Part of a small language model's weights: RMSNorm before each block, 612M tokens.
MLP neurons of a small language model. Each row is named by its layer, matrix (down: output weights) and neuron, and shows model dimensions 80-143. Each number is 50 + 10 x the weight over its row's rms, rounded and kept within 0 to 99. A neuron's up and down rows have the sign that makes its largest values positive.
Before each neuron's rows, "fires before" lists the tokens most often just after its 100 highest values on Wikipedia text that the model never trained on. A number after a token or word is its count.

fires before: "\n" 68, "\n\n" 31
L4.down1479:42 50 65 53 41 47 59 46 45 47 48 48 52 53 56 42 63 53 49 45 56 44 39 48 43 66 56 60 59 50 39 33 60 68 45 63 55 45 51 59 40 49 51 43 51 41 59 49 60 46 42 99 52 53 50 46 53 59 47 47 49 58 60 48

fires before: "| " 29, "- " 13, "season" 9, "; " 9, "record " 4, "|" 4
L4.down1881:61 62 53 42 47 50 40 49 46 59 48 49 50 49 53 56 63 60 39 53 60 40 65 62 56 43 59 51 35 33 56 61 59 53 36 56 49 56 40 45 36 59 69 48 50 28 54 60 63 40 47 50 44 35 51 59 38 61 62 58 54 55 38 39

fires before: "\n" 70, "\n\n" 27
L4.down1006:41 60 50 43 36 54 74 66 54 48 51 58 33 43 54 55 63 42 44 41 56 72 56 51 42 43 52 48 50 54 59 44 57 43 45 43 50 57 63 46 48 71 45 52 34 54 56 44 51 59 50 71 60 55 46 50 46 56 48 49 51 57 43 39

fires before: "| " 26, ")" 20, "/ " 11, "0 " 8, "–" 6
L4.down105:39 55 49 57 59 51 51 50 56 49 53 55 37 52 42 44 43 45 40 42 51 49 53 62 35 40 51 50 60 52 44 45 54 57 61 42 53 56 49 56 50 30 53 71 54 43 48 54 54 43 51 41 28 55 51 66 54 62 53 46 60 60 53 53

fires before: "\n" 63, "\n\n" 36
L4.down2030:55 48 59 43 49 47 67 53 60 43 70 64 49 52 51 38 58 46 44 37 63 50 47 42 38 35 56 57 63 54 49 48 51 50 38 46 74 61 52 50 39 52 40 56 44 59 61 55 53 57 34 99 60 47 54 39 48 51 46 41 61 43 63 47

fires before: "= " 17, "===" 17, "==" 11, "| " 8, "== " 7, "With " 4
L4.down1449:65 50 48 44 73 47 52 55 38 48 28 51 55 69 49 45 42 41 46 57 49 46 53 56 56 39 49 53 46 54 50 45 41 46 39 47 49 51 46 56 44 64 59 51 49 58 52 53 50 56 47 58 36 64 41 42 46 53 60 48 47 37 48 46

fires before: "| " 49, "- " 24, "\n" 12, "\n\n" 7
L4.down140:45 41 47 40 42 40 57 35 49 59 45 57 50 39 47 47 47 49 40 59 51 47 49 68 44 32 46 69 38 50 52 14 53 54 58 45 61 45 47 37 62 43 47 32 37 47 39 48 32 66 50 57 40 68 43 60 56 59 63 55 45 46 28 55

fires before: "| " 35, "|" 30, "of " 5, ". " 4
L4.down1011:34 54 43 61 42 49 55 38 45 46 44 48 48 55 34 58 49 42 54 66 49 53 75 47 55 46 54 47 57 43 55 66 44 53 54 43 59 43 57 47 57 44 51 66 61 46 48 60 47 37 44 45 59 47 37 44 63 39 65 61 51 45 26 49

fires before: "s " 74, "d" 8
L4.down539:45 52 27 54 57 44 55 60 54 49 54 38 45 42 39 53 51 42 37 61 42 46 48 52 74 61 37 44 62 70 48 69 53 61 42 56 42 40 50 32 58 42 40 42 28 61 41 64 54 56 34 54 61 59 52 65 50 58 61 32 44 68 37 58

fires before: "\n" 42, ": " 13
L4.down577:46 59 47 49 46 47 45 58 55 40 44 50 45 43 63 25 48 42 40 49 60 47 43 36 45 49 58 29 70 67 47 44 54 54 35 51 35 54 51 53 51 56 54 48 34 51 53 56 55 51 41 50 54 48 53 49 63 34 33 49 48 41 50 51

fires before: "\n" 65, "\n\n" 26
L4.down1764:36 53 70 62 50 35 67 51 48 49 55 46 44 45 56 70 63 49 40 35 66 54 49 44 43 46 39 34 59 48 52 48 35 51 48 40 47 47 45 68 39 70 37 51 43 47 69 66 66 49 57 36 73 52 65 66 32 67 50 49 64 66 49 66

fires before: "the " 24, "a " 15, "that " 8, "and " 5, "her " 4
L4.down840:49 46 61 54 45 56 59 62 50 39 62 63 57 49 52 59 43 53 39 43 44 57 33 50 57 66 38 59 52 42 42 51 36 54 64 33 62 48 49 51 51 42 77 53 38 50 41 56 74 49 45 36 51 43 61 41 63 47 56 64 53 69 56 52

fires before: "\n" 66, "\n\n" 32
L4.down1465:45 46 64 48 38 39 33 61 45 51 46 53 52 53 38 53 58 43 43 62 58 53 52 51 58 42 53 55 48 50 44 66 36 42 55 52 39 78 67 42 60 49 56 50 51 43 59 47 54 43 53 65 39 36 59 56 48 46 46 37 45 53 46 62

fires before: "| " 51, " " 26
L4.down5:42 41 52 39 47 59 48 49 51 38 62 51 44 37 56 53 42 48 36 63 41 61 58 29 40 50 59 35 57 65 58 63 49 48 46 35 59 41 60 50 52 50 58 46 56 54 45 62 49 59 38 50 45 50 53 38 51 48 41 88 48 56 30 58

fires before: "- " 97
L4.down1932:64 42 61 55 32 44 56 41 58 47 49 42 54 59 42 68 47 37 53 57 62 47 41 44 44 45 59 39 46 60 48 63 45 49 44 47 59 34 42 56 45 54 67 43 68 38 56 67 54 40 55 74 48 32 47 52 47 68 65 54 59 46 42 56

fires before: "of " 47, "in " 7, "were " 6, "was " 4
L4.down925:42 46 59 49 27 43 40 41 41 44 67 52 63 43 40 63 61 45 44 53 42 34 51 49 53 58 39 43 49 48 53 44 39 45 44 54 49 46 33 53 33 61 42 40 51 62 49 52 66 43 31 67 46 54 47 50 63 33 35 65 59 63 48 34

fires before: "\n" 57, "\n\n" 34
L4.down1164:70 44 49 55 41 49 44 60 53 78 54 43 53 50 53 48 77 64 51 56 65 37 45 44 53 27 44 44 41 50 46 47 63 47 55 37 45 53 45 51 38 27 45 58 39 35 57 41 62 37 34 63 53 63 48 41 51 56 62 41 56 49 54 48

fires before: "\n\n" 53, "\n" 12
L4.down983:67 67 59 73 56 48 62 51 51 52 38 52 44 55 47 48 59 38 62 44 56 41 45 61 68 45 43 44 33 56 45 54 40 52 59 56 48 57 57 40 44 51 49 58 57 49 63 53 70 36 37 72 43 57 47 58 65 70 59 27 45 44 57 42

fires before: "\n" 63, "\n\n" 36
L4.down809:55 28 58 62 54 47 63 55 39 45 59 33 51 74 69 63 54 53 64 61 57 44 58 69 54 43 40 43 52 38 39 58 52 43 48 43 58 69 55 63 37 49 50 45 49 54 49 59 52 51 52 73 67 77 59 57 46 58 35 59 61 58 61 45

fires before: "–" 39, ": " 23, "| " 17, ", " 4
L4.down2001:50 36 56 73 42 47 59 57 42 54 58 59 48 46 53 48 36 45 67 43 33 53 38 56 60 48 50 37 47 31 60 48 51 56 40 53 39 46 51 46 41 56 58 41 39 48 42 40 49 53 34 62 57 53 42 54 36 39 47 48 32 52 59 45

fires before: "| " 32, "; " 26, "Team " 5, "|" 4
L4.down195:46 52 39 43 37 29 72 42 51 59 58 53 47 40 40 46 49 49 36 46 47 34 51 60 43 50 52 45 52 44 38 37 33 53 41 43 53 35 48 58 57 61 52 50 33 45 39 54 35 40 55 44 49 70 59 60 54 52 33 40 42 54 52 63

fires before: "were " 13, "is " 13, "are " 13, "was " 11, "\n\n" 6
L4.down1851:50 47 66 52 46 53 50 55 63 54 75 28 52 33 52 46 31 45 54 63 67 56 42 63 50 57 35 40 51 53 44 69 47 56 50 48 56 49 43 60 55 62 45 59 31 45 46 49 54 46 46 55 52 75 44 44 56 71 41 53 57 57 56 42

fires before: "\n" 78, "\n\n" 19
L4.down1025:61 52 60 34 30 43 44 58 47 66 47 41 49 53 48 61 34 63 52 46 41 54 61 33 52 65 47 55 28 36 54 51 53 64 37 58 58 38 63 35 63 48 49 38 43 60 59 50 55 59 27 76 50 42 51 48 40 59 63 44 54 61 55 59

fires before: "\n" 64, "\n\n" 35
L4.down1913:63 55 31 58 57 53 67 39 60 58 54 67 51 51 58 32 35 50 45 41 54 52 58 53 34 47 63 43 47 45 61 57 58 38 75 46 44 55 65 40 66 54 32 43 63 40 63 40 43 42 70 65 36 39 47 45 30 52 31 48 39 41 58 62

fires before: "." 33, "," 15, "| " 5, "16 " 4
L4.down1425:45 65 58 65 58 52 54 28 63 43 26 50 69 40 63 38 55 36 42 65 40 46 32 34 53 68 43 47 44 52 65 36 38 55 36 54 37 72 45 32 29 49 53 46 56 49 65 42 50 54 40 60 53 41 38 51 63 79 36 46 61 72 46 53

fires before: "States " 24, "States" 14, "Kingdom" 11, "- " 9, "the " 4, "Marshall " 4
L4.down1808:33 62 55 39 56 43 45 46 59 47 50 54 64 52 48 65 56 52 79 34 74 57 49 39 46 56 45 61 53 58 51 58 32 51 32 50 57 50 38 42 44 52 45 52 49 45 49 54 36 50 54 60 41 38 53 40 41 53 40 68 53 45 54 52

fires before: "s " 46, "\n\n" 10, "t " 8
L4.down360:52 45 32 50 48 55 45 34 50 53 46 49 61 59 45 41 47 35 55 51 38 58 65 54 49 33 29 58 36 69 56 52 50 55 59 50 45 54 53 66 46 39 42 52 57 46 34 38 54 60 35 40 48 64 49 44 47 58 50 48 43 69 45 42

fires before: "===" 21, "==" 14, "| " 11, "== " 8, "= " 5, "====" 4
L4.down1141:63 34 36 41 53 45 74 68 51 28 57 42 34 61 54 45 29 51 67 74 53 30 57 61 44 44 54 53 52 53 62 60 49 34 61 39 50 59 41 58 50 55 54 62 40 60 31 65 47 62 69 81 40 63 50 37 49 56 60 50 54 41 41 54

fires before: "==" 21, "== " 14, "===" 7, "| " 6, "=== " 5, "Rock" 4
L4.down591:43 49 55 44 39 38 47 53 44 57 48 55 64 62 74 60 54 43 41 45 63 45 62 56 55 70 57 55 61 54 58 52 63 50 50 47 57 35 47 54 55 48 57 42 42 26 56 49 50 53 49 42 55 59 63 64 39 52 47 73 68 61 43 56

fires before: "\n" 47, "\n\n" 19, ", " 4
L4.down1073:57 63 57 51 50 66 48 41 52 52 47 26 60 53 53 57 41 52 66 41 40 53 36 48 64 44 59 51 49 41 38 57 54 47 58 54 41 53 60 26 46 57 62 60 51 52 36 41 35 59 48 65 51 45 47 61 40 61 58 48 45 41 41 57

fires before: "\n" 67, "\n\n" 32
L4.down1488:63 51 42 57 54 42 48 39 54 46 52 56 60 46 43 53 55 43 46 45 59 47 44 39 63 55 47 41 58 43 62 47 56 65 53 37 47 36 55 52 46 53 55 39 55 41 47 52 44 45 47 99 41 60 45 44 50 44 51 54 48 57 49 47

fires before: "\n" 65, "\n\n" 34
L4.down652:65 63 52 49 51 43 45 47 66 57 44 66 48 40 39 47 60 54 39 39 29 37 35 52 45 54 36 48 43 48 45 46 36 60 51 45 50 48 51 49 64 57 52 48 65 45 42 50 63 50 59 53 38 55 52 45 47 50 62 33 45 57 39 50

fires before: "| " 30, "the " 26, "ide" 4
L4.down841:53 63 49 33 56 40 48 45 39 47 65 59 45 64 70 42 47 36 48 62 60 44 54 36 44 67 75 46 43 51 57 63 67 50 42 55 55 56 43 56 41 50 50 47 44 31 43 58 47 48 22 62 55 45 35 43 54 54 36 47 60 71 53 51

fires before: "s " 70, "t " 7
L4.down1964:54 49 38 55 49 63 64 37 47 45 47 42 51 42 58 51 45 38 55 53 47 32 49 59 50 42 37 34 56 51 51 59 53 39 58 64 46 62 57 59 50 44 50 15 53 49 40 61 56 46 38 64 41 34 51 46 42 41 67 33 43 47 50 44

fires before: "| " 49, "|" 25
L4.down800:58 55 40 42 58 58 57 57 78 47 65 49 49 54 49 39 40 57 70 48 46 48 52 55 44 45 43 54 68 44 57 43 60 44 49 33 74 58 40 49 45 49 47 66 64 50 49 50 46 58 51 46 56 53 38 52 46 42 46 39 38 52 61 56

fires before: "\n" 61, "\n\n" 38
L4.down1797:44 46 46 53 43 42 50 42 48 47 25 29 59 35 23 49 63 48 36 70 64 52 53 50 48 50 49 51 52 47 61 47 50 66 42 36 63 38 56 54 50 50 54 52 47 50 35 53 45 52 41 72 49 49 26 62 41 45 45 41 37 60 67 53

fires before: "States " 27, "States" 13, "Kingdom" 11
L4.down1965:54 58 50 57 42 47 53 48 44 47 60 42 60 60 57 44 39 65 61 57 48 70 54 58 48 56 55 54 36 52 53 49 49 45 61 47 37 40 48 62 37 63 35 47 20 65 52 39 47 42 52 41 58 47 44 42 52 37 37 53 50 45 66 47

fires before: "| " 25, "." 24, "0 " 4
L4.down13:52 50 32 44 44 64 60 60 61 69 44 36 48 38 48 44 65 52 32 45 61 57 70 51 58 51 54 62 66 49 43 45 56 53 64 47 33 75 50 46 69 44 45 60 29 40 59 56 45 26 57 63 35 59 54 39 54 57 46 50 53 45 44 51

fires before: "\n" 65, "\n\n" 25, "- " 5
L4.down1556:46 58 38 35 34 49 59 42 36 47 50 43 48 45 33 48 56 46 56 48 50 40 60 41 45 47 48 46 49 57 49 40 56 38 60 56 59 31 59 53 51 50 43 70 46 50 54 59 53 63 46 72 54 54 68 38 55 47 55 43 45 61 45 52

fires before: "\n" 58, "\n\n" 31, "| " 5
L4.down1693:48 60 62 69 33 46 49 62 52 47 34 55 50 44 62 72 45 43 45 47 52 34 56 42 52 70 44 32 38 53 71 53 34 40 61 45 41 51 46 55 60 49 48 40 36 58 66 46 39 57 51 50 52 50 47 52 47 48 50 56 62 52 50 71

fires before: "\n" 72, "\n\n" 27
L4.down612:62 69 55 43 55 65 49 35 52 58 59 50 39 34 46 47 66 34 56 53 55 52 51 41 60 45 43 53 69 60 46 52 40 63 46 64 43 29 56 48 57 61 63 61 36 51 45 48 48 56 44 85 40 44 56 61 43 52 54 75 44 41 57 44

fires before: "\n" 62, "\n\n" 37
L4.down1763:51 65 55 44 42 54 45 32 57 56 36 56 38 34 48 34 52 52 52 55 44 46 61 24 60 42 54 45 34 45 35 48 54 51 26 31 47 43 57 49 70 41 41 65 30 39 51 42 34 60 53 96 52 45 60 51 49 60 37 47 53 56 48 55

fires before: "\n" 68, "\n\n" 31
L4.down1410:59 51 53 36 48 38 63 58 51 48 61 46 62 34 43 59 62 37 49 42 46 36 44 46 70 43 55 48 55 57 54 38 55 58 52 60 51 50 41 43 59 48 49 57 65 67 36 46 60 39 46 82 48 59 39 56 61 49 55 49 33 70 52 33

fires before: "s " 63, "t " 6, "as " 5
L4.down1315:37 72 52 53 62 44 49 49 45 33 57 33 42 24 38 44 49 48 32 54 65 55 45 42 58 62 61 39 63 69 53 60 20 56 48 63 60 58 53 63 51 56 44 56 64 45 60 41 54 54 48 41 56 53 46 61 38 51 57 51 65 62 52 36

fires before: "| " 31, "of " 12, "|" 8, "were " 4, "from " 4
L4.down1737:47 35 50 47 51 49 54 44 63 46 45 55 61 69 51 43 50 48 54 39 49 62 54 54 34 52 42 51 49 60 60 56 74 51 58 20 45 69 45 57 48 42 52 40 46 70 58 44 72 58 51 21 55 43 61 43 50 56 45 34 53 61 55 45